Part of a small language model's weights.
Training: a variant of Adam for these matrices, 245M tokens, 3742 steps.
MLP neurons of a small language model. Each row is named by its layer, matrix (gate and up: input weights) and neuron, and shows model dimensions 0-191. Each number is 500 + 40 x the weight over its row's rms, rounded and kept within 0 to 999. Numbers have three digits each. A neuron's up and down rows have the sign that makes its largest values positive.
Before each neuron's rows, "fires on" lists the tokens most often at its 100 highest values on Wikipedia text that the model never trained on.

fires on: "t", "f", "en", "os", "o", "u"
L6.gate314:519465560467455477518475483562510480552465470530560440546488569495521490442502530528457485529461465476469528510532529617456530501525447520515474460454495522548515552516523498530537553504504526471505508486531481539477458411465433393450456468521451490442538518476497489474493531555563485516503565567496468475432480607588595462513500410416490469584490497537534560509541536472465451459554521545488532518477537470479470538491462509542500531489533523535519471441512449465548524527542518501421523490442494476560502478524426471485472512449536481451555542435464463440489479467496480509
L6.up314:492569556509470459527512456473522452515478588572568465501495475557468446477514506538451558450506499477413445566528479531557551496488517516515482508524529500540559517590501430549528507499466535528561525551513506520485476450502476496501500522532489507451512511451492473463496498504442517547522550552489500499379592543620498479519494551520536472543478510504436626530528560494429472494459544459503558545475485501506488505501508566514473507494500497558528439510435529500549543471525507515487470480406559570557529568506459444501454504469499457462562526441436493475516461478517516481

fires on: "os", "u", "ens", "enn", "ath", "ew"
L6.gate269:518474545533462545469483538534478523458436492548495442516464518438500582499582500558466469610481566462486455480510579553526590482466500503500472525505476504482476528517479466527435495450510553578472509449558494513471499496480490506514554511510504467441523525550512482447515458517531412543452482563444456374465530436531492467454505455456457501503461511504484521468483522502461493521508465495449507505421489512499541471480539575554549564485494515534501461619509473437538568474510484528523484487422596471448490491501549508442478514518543469512543463517516479550519433494533415524
L6.up269:627560517536534535507420433469507470499489533460479497522508547483478522434484529567496547520522513509402518576486475486495495529484530488484483479534610506536517613543451562601560513501464574490515523576568507493501532506505495527455565458502459537508493506456485436518514463504508559537509540532512429435478441487484490474467522496530476480469516495487522531501502518540525494544520530483520482503474523490496467443453535495467447441405511489510429533498498504473586492440561515453419545477488494550466520507542492501511527504570475451492544466441398486499489526413521480574

fires on: "k", "id", "on", "in", "ig"
L6.gate39:548521488488471481548519483457465535554444483510502546505475476483478552514458469471530447438508488479510502503546455538566540552488455501610446501493456564528472543530419526467525518573546453593442609531501481549531471512495489446537498489564488510547457514445462480454534538458525548484439486477455563467548441502502494468454510503471497501440504483555495431534464477477512486520503500508569499563454488468452464490544464515514488528574516444547493465478407480487486532501506479466601471542526501511557529500437586456512428491557533463555522535577535457501595518510537507446
L6.up39:440446501511526561524542471471470423450553510498464550453467454492465463493505473565528567560476442551540487518487490503486487570464469559535547475492497526491486506488482447434518478507500452520401537542493558466511516431449493494512481518557446465522511493484563489471454585503477531512476540460561515490538467517443472508532545517492536475570483498507532503469474472502497475493614482505504489471457545488548484522484565465492479490554446469461473534466469435402476554502445424485607517584517541556516492437514410569443479558508496487521543468568547510528562536448538459533

fires on: "ubl", "p", "rib", "du", "ol", "ra"
L2.gate368:541522484518484520493404551531508542470473460509486482521474502525546587454467520517462514525445468519517388476455450460493516502498527431468437520560469513519551557483503479508470515524467520562428537533545418521463563472484556498504529479567497392505471445543525483482440599492570504413548535504569493433475491476448487520474466448530459494467467486534484516541533452459506527490523534494473494543551525499514507518555533457511517467528484457454471506506455524512523504463436611529521496498501464461465468535565561608457416555488470464412497493530486528560533484479508473533
L2.up368:542514504479561508527529500484428518608498515527476553468524535557515447525574525424582519535429499462462507473437523441498489571540442509506452505519476502533492435535396473504517518483493491429493494490531488449526565542502491485566459497527464596511502491457524585514491521490503477464499475561528546465482505566507540495526425471504473575440475549532488516481510547465544526515515513463542567508523601524498521485468440468482472475492450493546553523515509454476525464490521484463542461455506427434528417625537509499489493606516468468480520465487518559506529495513444483444

fires on: "n", "ar", "au", "l", "in", "m"
L7.gate423:463536474499491499553478515401538483508551497512387541497542505549451504484433480514504486593494448469529576503468459530494523514434488524535401520471460562472531584522531452502494508493480498541474501571537464482536522570532498461435435479527509480496503497515501489465587517482549482510488504468518534485485547536517595436494463513539450542517467451494515433540526525513558438502475498466551477383539509532467495491527508470458454512494458468507501418493438457445472457540566503617472543507520495498482480510467587422473554488431496498471442546491518515468535474448545512527
L7.up423:485512508517536521476414425509460473463460581492546470467561516539515550496474509608423494546515570461503496538551383505488526490525516452525431471499517470510545526520563465478452522541557482592454511515535476472524477559484482549507500483479528519494535505475469470536604525508525465505520509474533502449451479529515551566419554477558494548484479502529501503516497476531526484456555521554539506480551467510535497496527503543527451453499429460485495447479602545523558498461569381503427422508543483495470542508498502540499545509521532498404515467534527475535470506504477538587

fires on: "o", "en", "and", "ill", " also", "ow"
L7.gate17:534487515471485460420487486416506515506519557495447458474475499429486587541493476491484530506580449551427486548561431433432447509522445483487525484493559485537524530584367481526472524507538475509424528494533519536466485466439474423510494488445410520549573507540471503488501461530521573554502505562461503456498554488481466451513482495452521562505531520544443572475506502498437474402483523538580461520538497497518509505494473523481520409537469559501547507511499483513528474528459564486499536481533528495494506484524419515524542500509480476423454498477447479488453408472502518473
L7.up17:549459473528460458548541427395466467438508508543548530501507444554505458485476527545499567549521531485455445458483599509478464458553528565533534547404438453481519523546500533566465520481449547451526488544468507549469507539495511447472477564545451533511517490460451460498511547487533483504472466502536514456530573469489459555478539516529498506563516431497566525465510476529507589602457551416510583531490537531480473439505497496528514460579565531510536533495511593496531451512514520570502545489512524487569548519529487485517475487560440483508547483485516463444526516472514545503

fires on: "at", " wh", " th", "ct", " Th", "ict"
L8.gate215:509467546532446450511508550462519514512488552518512551458508547516470517464461478458559535559519493485478472502423521542473450541487484506557438483510570582494542506476553547455427502479510468554546549548546455516556475484504520496473517489473467502493477488498425462475528522489592496488503522553433531524507577468531580412434452492553517528472575410542477500451433512474505525531506519541495437437430585525476494498518568489473573457528528439540556466511464469506484596487511538558548521523585487543494526480459542436430454520483422461537520516533490530524455503473501500493
L8.up215:433557489466497509483510522469537459478498530582508482423520547482507447433474498464485519483475469526532541524566497475523500548508516467410533451419466498536476531376527481525458564461506516495516500489450562597464527476538543539526549546468515492495492495468501488429540540519475533505536475447488466465499481467515500551471444524495560588512568511495493562463461484644528498553573530430497522493519433560496428451460477467484442529501548442497492504516487573505501504460472408474453523465463484504511540493490492503626517558489494459524462519545510500515449549479515530501

fires on: "^", "_", "i", " km", "}", "f"
L7.gate433:548502474490449475478511479453497525461565400506474592531449500540466494478411453512452511489510517476492506513549441548535479578444489501532500472412524428512492501556516448501541514586490450540497470500510543462475458485557558493551516481460485425480529482503481497498590511475514462515473455583525475429483563524565464428512485513435530506476462476535532498484557477520567441489474478513511492512499558524445464484516491443565463450491529490524445544534568533472505480624456507536505514415488475424469459531541568455433540514445482416477473522542511476487509467500472513458
L7.up433:474573563468453526526488454528524498419532466531547568521426521506523443416541531475492482563535539555485476512570523598454566556446518447479461458464442444508488446490539502546493505552454485476538474479544475540533495481495520548473547528547568440570483564477512431546614441512574561437461451524547512497495511512544486514560489449498529531565417479452522591493486505479505454506530458499491485510494580503450498536454457497577499506530621546502499507499496469492499500524527501498502492495513557501468490481531500484498482563467477485505501528454466502436523481503490544429

fires on: "n", "on", "an", "it", "iss", "in"
L7.gate319:471500548580559438489541521458505534529479503486528493547512447548489497527518477449515459529492536449511513556479515504482461547457448464584517475420532525492536447470486476478500518548479465519447567541572502596602500577477513489509419534524491546484522485574494470537492539485492513523571514480568481469506470532571518536484531507493501462524532535532456487466529492560485504511553442422522507443491545519466477555513518553511477429504446533520492428459460497449443616455540497505517465494483589492523443450501491444464571484507555508486600463570528504544537438443518530477
L7.up319:506423504504493538470556493539542439450514575547472597487522430490474483513562533564547504504538503560524475487496459479465522586594519530513489531489462508540543441547486478517435547506514419512453471530488489615492508538461505462527508526561469477461490437493484540543514483454438494555488453513438495408442455554459468489471587430498504583508427486489418524460511484459526472505529505452499515441510511534478480550480436517422451474521497444468477474510459563488546549533457489545474478496534507518498447480470523485479489468557473520523536424558454496487564467444471528515

fires on: " of", ".", " ", "\n\n", "ic", "an"
L8.gate270:485476477494521399412519497565524543452575519519528481489471486504487459460487494492500521482600492541519457519522496579434525537436520495544418591476468483485570566477494442468586507500556513465440504550521575478426471520542428495499501538536478470461510576477560505435484462492507471505520544550450535457564541476532481518528472468507429470489528476507542457543506456520502505519510476517545443426524536504556520481574490509496525529515510547525492447522533515416477478515494479468478574495534503581401534560504510482478562538481534463459505473569546560523475546482433461500
L8.up270:444495519499508457423484446580431555518452499509473523531486462440501483486433544515476501490435460472511446517507524484405538448460511567491490462495534495493429506475489489547500496525429453415506479510543578535474527429431471479431565592554539477510489508515512488480535512542414520478528556465523473524591460516554449478533448500510488528533477490501531504527454506450577505491536501502511465432495422474521561472562533548552548468533445518502543594443455481458547504542563529490443500475504574499467547558516528468493551567504471435534513521456512548525493513549499484460

fires on: " |\n", "it", "at", "u", "oc"
L8.gate6:538446502522461394486517537444532527487507511480541545490544538577533492541519530459549506476464538530434513507494461525488539550426510518604541482461528463502514425465476499482525490464546412578517568553422539477528418506529518496541434512445514486423457597481514481563493590513479508496514478527546520565495515503517517497476530571495522530543558464496513434483536409515510409469483481450546512551531474554511499538549529494465521505501507444436500470472469481500494520565494481531427466558463459528504502460479500549516445436489450416494521524484540521492560493523470496422
L8.up6:559477500456538544494477527486531470539426529461535525446519496568528485539468478445553489511450448530469584498426477483535533482574528561431518510500471553509446481391508477466490523438581468488482526508432521554495522562459485526568509509430460499447465562554536491501515572527469472490562503512414479603468559507497495495505524526500589468497486529489518479473552433470506497412513486521475479431494532605496557430516486531535508471457454482480553483505457523555505533529517514462488473473515464471520498518570563495479463567495508415533461548490537468507517458559500482457

fires on: "g", " reg", "oc", "ig", "og", "id"
L8.gate199:505598642516508436578434459524536494462503510475517518545486470563465588501508469519495511496431498538507496561537552543458509528479435456548489437455467537443512591471495590503507434521496465552447493494454495478496451444508508498471527506438495443499512476479494489467506491497491522494496564520514461491468433485471539510451446546486461515471508507493518427504456435496574539530517503433522496548484451452436526560549537525492564477502527450453492469537488529540496464466440589503582539462476538464505503526559519462510479419533471419522567486522530526525543427493519516482
L8.up199:494457509547524496519506430545495509480523515503502540493496507518512541467506498494479568534496491532531490528461497544500484486480457551468428458595469498526499506528538505493519532498411507591476511546550495507528370422466595561485540542543539511512521559544479499520548593501587456552487510484525529463460496497487549462456497482484503479561511506556444529461479463449527544475515513443510585530516506526520489596424534486461587502460421551444525504516521450404487511580504504526490530501495472391561441503402482552504503502503513544543505522490473454485481475494448527540

fires on: "il", "m", "ill", "an", "os"
L7.gate176:486556562583481522535500503510580567467498510474547533490410538501478561447565492564498544447496501495530461526503400518463519504411533461508454479444490562512555476569490522449582421580490493537477509433484480550530496491475550503561525528473501485506580531511488466460514551496525451514491539485466495467434517515545506442540478479475416483500527507545408477502496450543518478474481516472437441454476552467510553474547575562551521520483468487505470467572507457469529500564522469492493534480474590556512448414487470478502490422517494542518465426503470526485527487457502544501
L7.up176:535529521501516527514510489526508637434553509509510448477444434537487489446519528565541488519526430524521526519466438540555488508514470464525501552433528614521498520515515555502538528510510470495540434542467391532576458531482540495496450524490483505600574477535563560438530527497447536512500551559574452508490561489458502502534495507506436587492526530437495502510488503524411447453579488585477491522441481482468486534489447517479501501456478530503573486454458522573492491514466510505493493506484485498540553540528519501468486447598537504509504503544471447506525534544458537458

fires on: " ch", " Ch", "ch"
L8.gate113:539525467495483499515466447511506511545482491439515532527514491464537521500427443504496549494495437612531534410493427538450487478429454498532464462484498506492538491499548430497532497459450509516561460490540472589518498503457516459467511506485508438512459475544478424592511504608535515472470514529509484577461516452524527485545480528478520470421516562505513533485480519529531445418483551501488516445499525544465559453483557524462439478553488448488544486510524477498537460513497569522560510573587388555469556543456519569416537498536516503463478523508490500474524564476445555479
L8.up113:508485569488473528464489512526561537598547456455516526511455511477470475492456562504477491466545489540568415435499513483459504515445477506598505482597563477482480571526457492492520527509528450513530475547431510523468487432413468457531448538465488493494453490523518480530475460583564572444465537514463544561462540497525432489575464519472536544429574506447463561513519454490473483532507540442474470551510475501501487504531484518503538517507544439515517606496406483460481504478535541471520392489504485539565469475416493452438569498501517524522454497511528484540512490519510505513

fires on: "u", "v", "a", "he", "k", "du"
L7.gate22:513510549487377485509504550487512526465537507496560511555554467539500567527384449481477487552500459536503485532477522519537527517542480423523441471471489490464525482528463455569501501520400514546488518507497425441530462510486500548462506576560477503513499569541501467535546517479514489479504421510542515494569529429506523484475481518483507499555438497480451500433555458517489496476519471502468533493506507561486443546495509513581536494523500455448478492477533545477512478570559492458517564551516637472520530473492479467516484360445457448450512513499498511443525496477536593548
L7.up22:554503608527510500541474441494494461525474567497515529567497571472474488476540494540506481530572541453477414530467477559562511511541528486493438537545526489523541555523404492573597559447467489503530475550479509453546459556528509516496504488550483559519498493487506428482529510537585520508448545476463550478368464550542480509440491487581492525522536503463516534497478476499500517404497478442491512470502520536503467459490493510475459482522477426502473578548575517492506462525515486551482443495436454486491531507512494566531484453455494543471518436510443600495442555495472517463

fires on: " Ch", " ch"
L2.gate69:486512491497474497524437515497413471483503506541511492524435470413583495525509466454514568458495502533521525473432489462446548591510503454537520502517547482457457517468439444519538426499560488552526428460563491554523465548521500504526456559518571503539519535483511495542523549577482540467502544421497467496506462481493456477504464557493492540429509466519450507441480525498386436516554514435519438486503567458529554451489558489503542480539524475499501467501525502467497576504526532583526499585482444547476549481521439580428525481483510539579485510509436470504466533462432491473
L2.up69:510449454492525491512499515488424490519479455498498459453444527511478526484494593479507527401503441519490479458525449475412505415452499387496464442437519401566498524462517565478565500539523506475467504565532554580514486513524447565426508527485487508451535477494534506505527528548526522560506450529494460518501529454477531447500610428523536492497465580540518500527572472447524442549491510473536527585479494488519513454475545478491514513467444468519455579473492532560516495492545450488525464496587440491506464530424499492506535507596523515488475536489486454497512544490475553479

fires on: "ri", "f", "rib", "p"
L6.gate303:555476488578493438494507527509534553464468500517434561481467541510457533594557528546488478485462423600449482521458458520476560463419465428583459445517475511495528452534462484497557468534532458475458523502496396536509416487513515515491480477606482487471457579507500455466470484525563471522540557474466513536467501526495474486557490498422483481521545541498481461469521413544550509482455526484519484519483534476474526464510545507477461528566482529531473475499466492421516520501497509579508443423502516513494392492488559544466504501519431451402482503519521526475463493445511532477
L6.up303:557489471576473529536500526501415523496458490577486503501505474534519456520541537550463492483483543498521509492435538438496556531547544501484488469520551450473482472571488491406491531417528513502427462462529480502514416502539477560439506561495499518534483559501482597509478508463463486567463539508461491445535510509480541605472461546480492456490480551521558485467539482543575484516416582518499603531525555500526510470495473543517429535488447513488526527513513506500550435484490570495523453435522471498504469520515551514527428531456476451424464534580571541440441531469470520474

fires on: ",", "at", "ult", "ct", "it"
L8.gate4:488507476516418497487516508415573513523518467467472530448491525519521475459488509444486442535527470537481502537445442531426460571481483546511480544487519483493493490515489466483572395465404440437477521548467571551490487482452477444451517470398483540459458503509496478488481492511491460530484496548505464498566553536440491444456424507499527514483595447517427501451463502509442486509504562520509526505538516538443508548497510578488569500455504474446553459467474483550526503486448515578539450498495524518501560563465574468528503475435459512533513539545533477482436508392507479428
L8.up4:461482475482454484458404525447579515538438555479507488430470509563538503522489518413563419526523488476470535456506436475480428490568481489495489491498560510444483514504480509471553480448470458436518520542458480582542521527498505493474514521430433521474490532471561483417431464477431472455527470566459409605479509492489430483421514547528513488532562441473452490448460484512496489500512494407529523441568539535482523484527514522501501463469482476478500479468488465471520484473448483529597479484490476478545547434502498418468508496502535497557526552541543498489457474423511469454

fires on: "^", "_", "}", "ath", "m", "c"
L8.gate402:548492512526482477475384481509480558429456517520539547498486490532445476492445514481530538490478491435513490451494461562489503478466485502543499512492432475542484432463489496568530498592498523466483514488588512522489475506532518539525445454546585487506478547505510557550592546520514499519467514498524523459471501508520552413517485533458517493432491548449579527493470517486478505552498593419520502510452501462491488513519495505612545456535551486588511498458430523482469508520514572494573471515574619509542552477481536457462489419498469471485553572531472522533488422533481516472
L8.up402:558476518491451487525445555504457493403553483535501573489417509526535450503445487452457448450477536461448511444553480554487555569422425466549504462507415461488466467479567474561540513555491485493523520449558480458432532452470477497541431445538561441427568548487469485522547541614551535495391459494514520501526524492523532504501494495515492538460530428485470533572471489481452448540529489528487478512473542529491476505466480475531435518526512527557493467531520451426490482546539449496515497530499563482517467513479462508523533471513505539483522492512505477494474428578514537429

fires on: " kn", "n", "m", "s", " man", "c"
L7.gate291:497574551444544476540539512501476510481563434464523522487563441516513525489538427564502444546532478501495495552490463464538520537563467503492578502526540620464507452568543521500545507513513486504467494483525465512437507573511477527554521474512515460503477543581499481516485488564545509501442540482496446470469574438482508549478474428507464503469507537475560529529565471541540491486543434561520540456607509594483521511487497462561479444476432571556516512552580520599527565550499484473576506523470571501508485514490474531469471457553534535506532459518507449495496513460538521466
L7.up291:447527499414450540471438565519531530501491512534478520511491544483453529540517506413510511521489536478526439443439470485515523445479518470483532520533493516467494512478487444464476498487507424568465489490560474544449466534504501492557516516566504531565484425478543440584525450463541549450454448537484594492563471496504550470541519552429528567498451473470512554506505532536506448501535450400520503563516551515466511543507499553467509577449471499545536428426537491492505573458481542482561506468430537493510428504487540517537488472511525426526505525542459447426529459495468404516

fires on: " of", " I", " spec", ":", " "
L2.gate89:503553452477463495522500519471510535497592485500481502561460491481482522554468501525565532462521478531516497508515478465551521509504534466401533557460529549514419488423494469522524514482473497459432469469587486563589431583487443523458454578517486528488488473532493542457546530486522548526524465497484473463530427411541540481463536479481478509473582497476518494534461420521427484496537471550504473487525455486559528482518488467499493518540499445457497489470549509538537508459511586504501506456507500519461417489542443467557612487556524464445410463530445542433415499537490457484
L2.up89:615537515506437522568464533487519565525500456580555522480551463468485485506517505507513522529413522480455459553492512480501510427500468501520498537515547515544526557477547520501461481467523485451549593520499473484559541523513402467450447425456489545498472555530467473414469481490470490460513487521521476572513547472506488528474493514541428469460489500523516548497479516528489546429573488466484566468457471574529520453499527543482568488482442560550461491523532402491441452459480588517543466509502512564508454545480516532502501530526472470540505490430491420459424505449426466554

fires on: "cc", "m", "ch", "′", "in"
L8.gate403:444527491491438495530550527536519498581487489503557635530550489540503427511527440449595460487519534533456511461528505474481473501588507525503515543482479549513509488490500418501567499497412497487502534485482582562510537450579506534520461570532512530498511499483418503516568518465426509480453478476578487544514496539568521503494551522466485503529466470428482464484476524443510477492524474525471497445500528510499525500542451516497465463418488547523521445460487442467458511507465495450533536600470532395552506596493508469452514483420472529493553500464512541501477443517513546435
L8.up403:449472474489515472534494552441529443495526529490488472493489491477473452519471473509550501484468472563558472464546434434488481451487554535578527579518406545451565498515498470432527466548479473474492505461504480501474588504481497408480474467502478515425465425533479531520532506534480571555399574546474507461466488488480520498527454544483487463442567524421512524508508472547570508543515549441491505541505510480521528443503509465497459495572581502514481531471460441486491559572516495486451523553428459487521390465465481497521471433520496470492494543444503568566463413484466494494

fires on: "ac", "ail", "et", "in", "ig", "n"
L7.gate203:554522567543458505573497473450480530571514462457517535541517454508452568481504434563466528526441463529509518537522485525496478434466507572513459537452570481549531454458508491500583515511509549532470568482467459525463495505459613494541462515487512516474522595526508406429517544471492428583453508513484486529417536526537463439421466510480539533498476509476536474488527510526563447499491561512563497475482509532462522503485494514496525482517497471603535509516491595446493540532511483563464454465495520495518534486427528491491507469527497494542514571528507417472506487421496601467
L7.up203:519515559530515478491496502476536477580467525499492439485512445491472543516529421624498513517506533464546508525609481477542535487462506485486493546463466479529523493416576541525500500459559522550490557458494477460429518528452595498461554513537545508425590535485539514471569589460516476532540534484469435511487495474520493463447483515492499482545496516504553467465517517521505490479510605500536546492524462530493546573528498516473556559476459497471470464525484589521422580493481485494455503519476536491534587521507538507418446546514557545506511530539540473482558469507537601513

fires on: "en", "ren", "ong", "al"
L8.gate162:517471515516472504499530536485477508520517459525460544518530606543536526535490512520504569440481463465507497570488515553575435502617474479503585493538470495418543518538452524513457492510565524474464445548559504558458448563556550413488447540505523560436534480473488484527498486503560466438504495482507523417514545458476505534462522472465461515438488503460487454402494513555498429461502456483438517416493502504548462502539435521581472459483490494482521509456513519444504544461472566467554488513493532459524525539445504534472527477506516514474527494487459439638515531524497445472
L8.up162:578509518472516521455456488496540479508555514570523506533518607444507546498493465487467462484527393578466456546515591477532509589518435538434481483497506443447454423516473462455424538417591513511574487415544477473517502512482552510439575523531565514526575511555437535485511484471494471538506497528542543480551539488499553547492518470474540404531496487509510529510519544521542545473467514418505596417521522498498522506502506509528525537489511522548506473560581509506455475520482525451451437473457485496463486453515480438466507492486499454456490486513490502453532502530487471487

fires on: " us", "m", "ers", " J"
L7.gate435:504531565445447449492470579482490512466512527524529475488444487532508485486536515533561490523473473450509510458502534466437468515547444511498569524562536513479470517529546482498493470530554502475476484566473544437554517465429455463574552526516511546469579480408566475501494528566497470519525492481495430459420536530518453421515524546477517481483516484489509523458497530549506562507536477516509362449484577523479499445533493477501476430529492507470525456568505479394606498505470497527504563433436549494462490497464440559478559491562503532513431429516488512531491461514548448513
L7.up435:511444483499511443501567440510476434483500472503498497486452534543523530447566591584439543567465442447449480499503511539426512484466532564520489517451510523473440503424533506463448487508542442507495455445555441536488558505511471465547513463553490491529557468416476462544491491550497521423473479520431500486551480510494410471516495480529479548471555463563484482449439480434537527499528429511454492542522541518497449448451415495490490525446536532475471498570480392446510511481489581510459544489479554461453542507469478548509525459505522569515504472487492513469495427444453540479

fires on: "–", "t", "p", " ", "ro", "on"
L7.gate417:529464467480536562519502449533472504528519494543466474557594540558501516538470510507544541472485481504479517511523532543466596470519430479560532511451452500516518501423509473527501386599457515548458433427500492542548502489562493534505522507523434463481541579547543569492509451551546436514472502466544478424549465472455594462499496560543503499519533564521529519564501481563488477506489482465488496491527537515555470504542525498470494429605530463487481500462511492523526590528522466536522505576478495495419545530479558470444482498516515491456577462519527549460471489504476460427
L7.up417:535456521542483518462523455494526493449501522568481423555498502438556496497555530487566492481478511599450477478510514447478455509559508414551521584500497529478522507417536520524462521464523476534523480501490504492496448474564477513427454528450550502507545460515539436496478555585552475475521530513472508495437537437550509437469562456509586480525550503509401439510582491517517473554489494527560484518501490442459512550514528522503576540535501504495529460446475540466478556540482520485498466480513484468536498618459430471599567546453581484506546512473535530484512457515532459517

fires on: "il", "ill", "om", "ul"
L8.gate49:556460526564462551493492558453531602528508471472549571492516508576551518486452523473537542505595458468478561612520452509485534585437531474603517569454513474465460480516483500501494459586515546469485479522497424550461436462485586483486513462474499555514494555485453487528530524514497477482432505535493498531421487468463445509467440457473493503509562459554460477476514448498479496460459414518483567491462502525510521458525568536468533513537496405451506520513503492565507489501480459542489500523486426459498557455520472543471497473426454535502520457482456518525505517437504478557
L8.up49:446529533481466541522479508452510524551486485466507503495495362528500502463504556445598479497553408524544577493470503540550452565520433530510493504505476526465514506499490504487494430456504489520585505472515492519421467452461546482517434397478464511471468518495476545521589462481513518468567582443485460560487484502456491553514461524450438503495476455453491473512454529535475551500468502485506480515432498444412525447595464559502418442434469492516479516489532495535477504522437534500523523565479467472419530479433514511512461476483593504522550468507475479529488513494535550460

fires on: " /", "ig", "qu", "g", "u", "id"
L6.gate14:475545512536487490576480372523483488476561477511447551444528524557448541462482509482539558506481436503512508524420525536539543514483481460542484529420437496536506457578419488458437483566496546451413505466517500563494439434514567490510448508435543508420549483489450476517470476561409447498472555510511470423522532501532532474531541444412492515480470487509495471431564486492455486495493531490516525512526492427492517472541495496468555485549562467460524451547463515503537552479472507498570486591480536533494537469509520501437491522481492482547468510504575526456493483491519497584
L6.up14:540458526531478546440482501506492478512477463480552565538520470481476531512473518533458527503449531506537537491523546493467531439483505505564510454485443457476463519448443505507464537611524469451487457474441549440601416414409563562481486476502541467477577523534510534478421503511556442543522518512503535424485465504518467461517541490425496432562492585488458511494412419520553575499532468486507505531458473471601490561509532430533480502478441521443476499500452494446491494520521455499545543499488498447543460509494533479429553506483541516513526486472506545500496482476566522554

fires on: "k", "n", " |", "u", "os"
L8.gate420:517507538497485469533497392473501593508550464484501538525539474520494518489548467507495459528569505457522507533527499562462523513513366455439471458428595566494490515454504520509516481507483403519393481496511507536477480513460481493473516524470524494552523600480531529453452517551519561564440465505521476431516493511459559439527456458478403469470474433529568539508460425475495518491496383522483512532559538531410504512514468500489518468490527506437495516501462459451551538539492538501549546553477560468521506481487565505474398495486455533510525491519510502499500510472533529504
L8.up420:474454474539492481589470482472503513458511516489524553548434459500562529472487378513531460564518534517461557506470426536584549547472448508496486594513513496503517444524446481549514480532515465583505481551515496541550495488534571444495468426540469440523483628495452506511513435512471467480473481457541567458431458558472520486527526518482504474484553489510555535535499434481554517429528472524519523473537471529452463534489482507512474552512632429528474526523454483533450503485516485512548508504471434469569490583537528479430481537430494494489482516475472502544492509499504544486

fires on: "a", "n", "m", "ch"
L2.gate57:505545442525495488414499463547518518436521461459496447500475426521485404494512458513532410530503467597493544482541477489505438541554500491528577520515508553562483455533428438521544569510559471518527510482507530547456466493508449546445490499454519498486472541419513524544454431425463583395478585466511468473482530496521496444488430513535509467519504565538442516544499500509524473488500564510492510526520398522552510536480501497520514491438536501509431506503463501523461548460501518455472454468507440515532474478606483518485558496531549504456514467438521533518447477533580472520
L2.up57:452400501511483527501467501551454466555505492507510505476563448488445469542486490433488458545524538549497515486468464477553578483472483428500498471498480482483550524548545583523477472483502532535453508490503469485454533484510495516571549503496435491513524395493569517571450474520548499473454479507539602431492418497458495508529445547452432512521619498477459562520471423526508452571513498434554533602489499514511512482598540466505490510515512501479468529464481559476527475417534505500539430515519471468459478426502499496507483523570467506487512501488482592552554467532473458476

fires on: " ass", "er", "u", "-"
L6.gate290:547479473570492461519515552540516508458544548513554535394475557517427504473549415486547478460499488535498584501511465557510485523481494466461445512470482502506522560494506516476508480477559514444528513493498502476499526494543579548507471387505483509463561506470543430428505498530486497563466542443494572519443464549448472457545500513494469558477456461575564504499476491540486440469502477423500572532487549530488441511511449465551487489556444438453503489565459515462540436550463491467508524526516469502556505458438521563489541509453536485424467530542510543541607480497427538501
L6.up290:492511457495558495427475482387486489460454488507553459456479433532565602497500528524484481513462521458460559578510480525465507499520475491508445494418500457593547483549456504547489441488506511551496540504504469552518410457509537506499490497391466522543550573506546506500507547507495518575495487456621518514466534429492503506467504529503585529550533501493477523473473472573507514496501520461473533540472530461462486463473456464456434539489488500503525513488461504559477471508501469488455533505614588492500564441501502483450498576478497464504536548538558521425463571506489494460

fires on: " John", "on", "iam", "im", "in", "am"
L7.gate268:523543578574533469538535605493447596471466487532450550534474521517433601475505494529480513477523424549479548502509432554474545529469534491451543546456522501484527492494473477490525474560502509526499426522541440521424466498417530468507481542569523453510569485487523450479534475544514522505482510560519543380545485538502525517481508463561413472492516508486493501438524493486496534415486505521495481499524502553531521542500521534480535425495549494495512424488443484433425604566490496480502523498505482543522508499536519513480553398467540461509479470563529534529518474458509563518
L7.up268:468559500533608483485503548502470591434449500596515501466449486438532487487494513568492501488547478524485542451457469514509511524469472540520550484448559490546465480440416449511507482521545465454445482417546491456487479496464564546541478493555518420548610476564559486462453482555509533503494507520473473436485537562534530511511550464545446501492468497531482473455491483493521519444571477560495563508471520555549481532484519515466519464503517485508516444542485500449467513533527465554505549524536465568516456424520457487531425521469584500567433522506607503523448491489503534526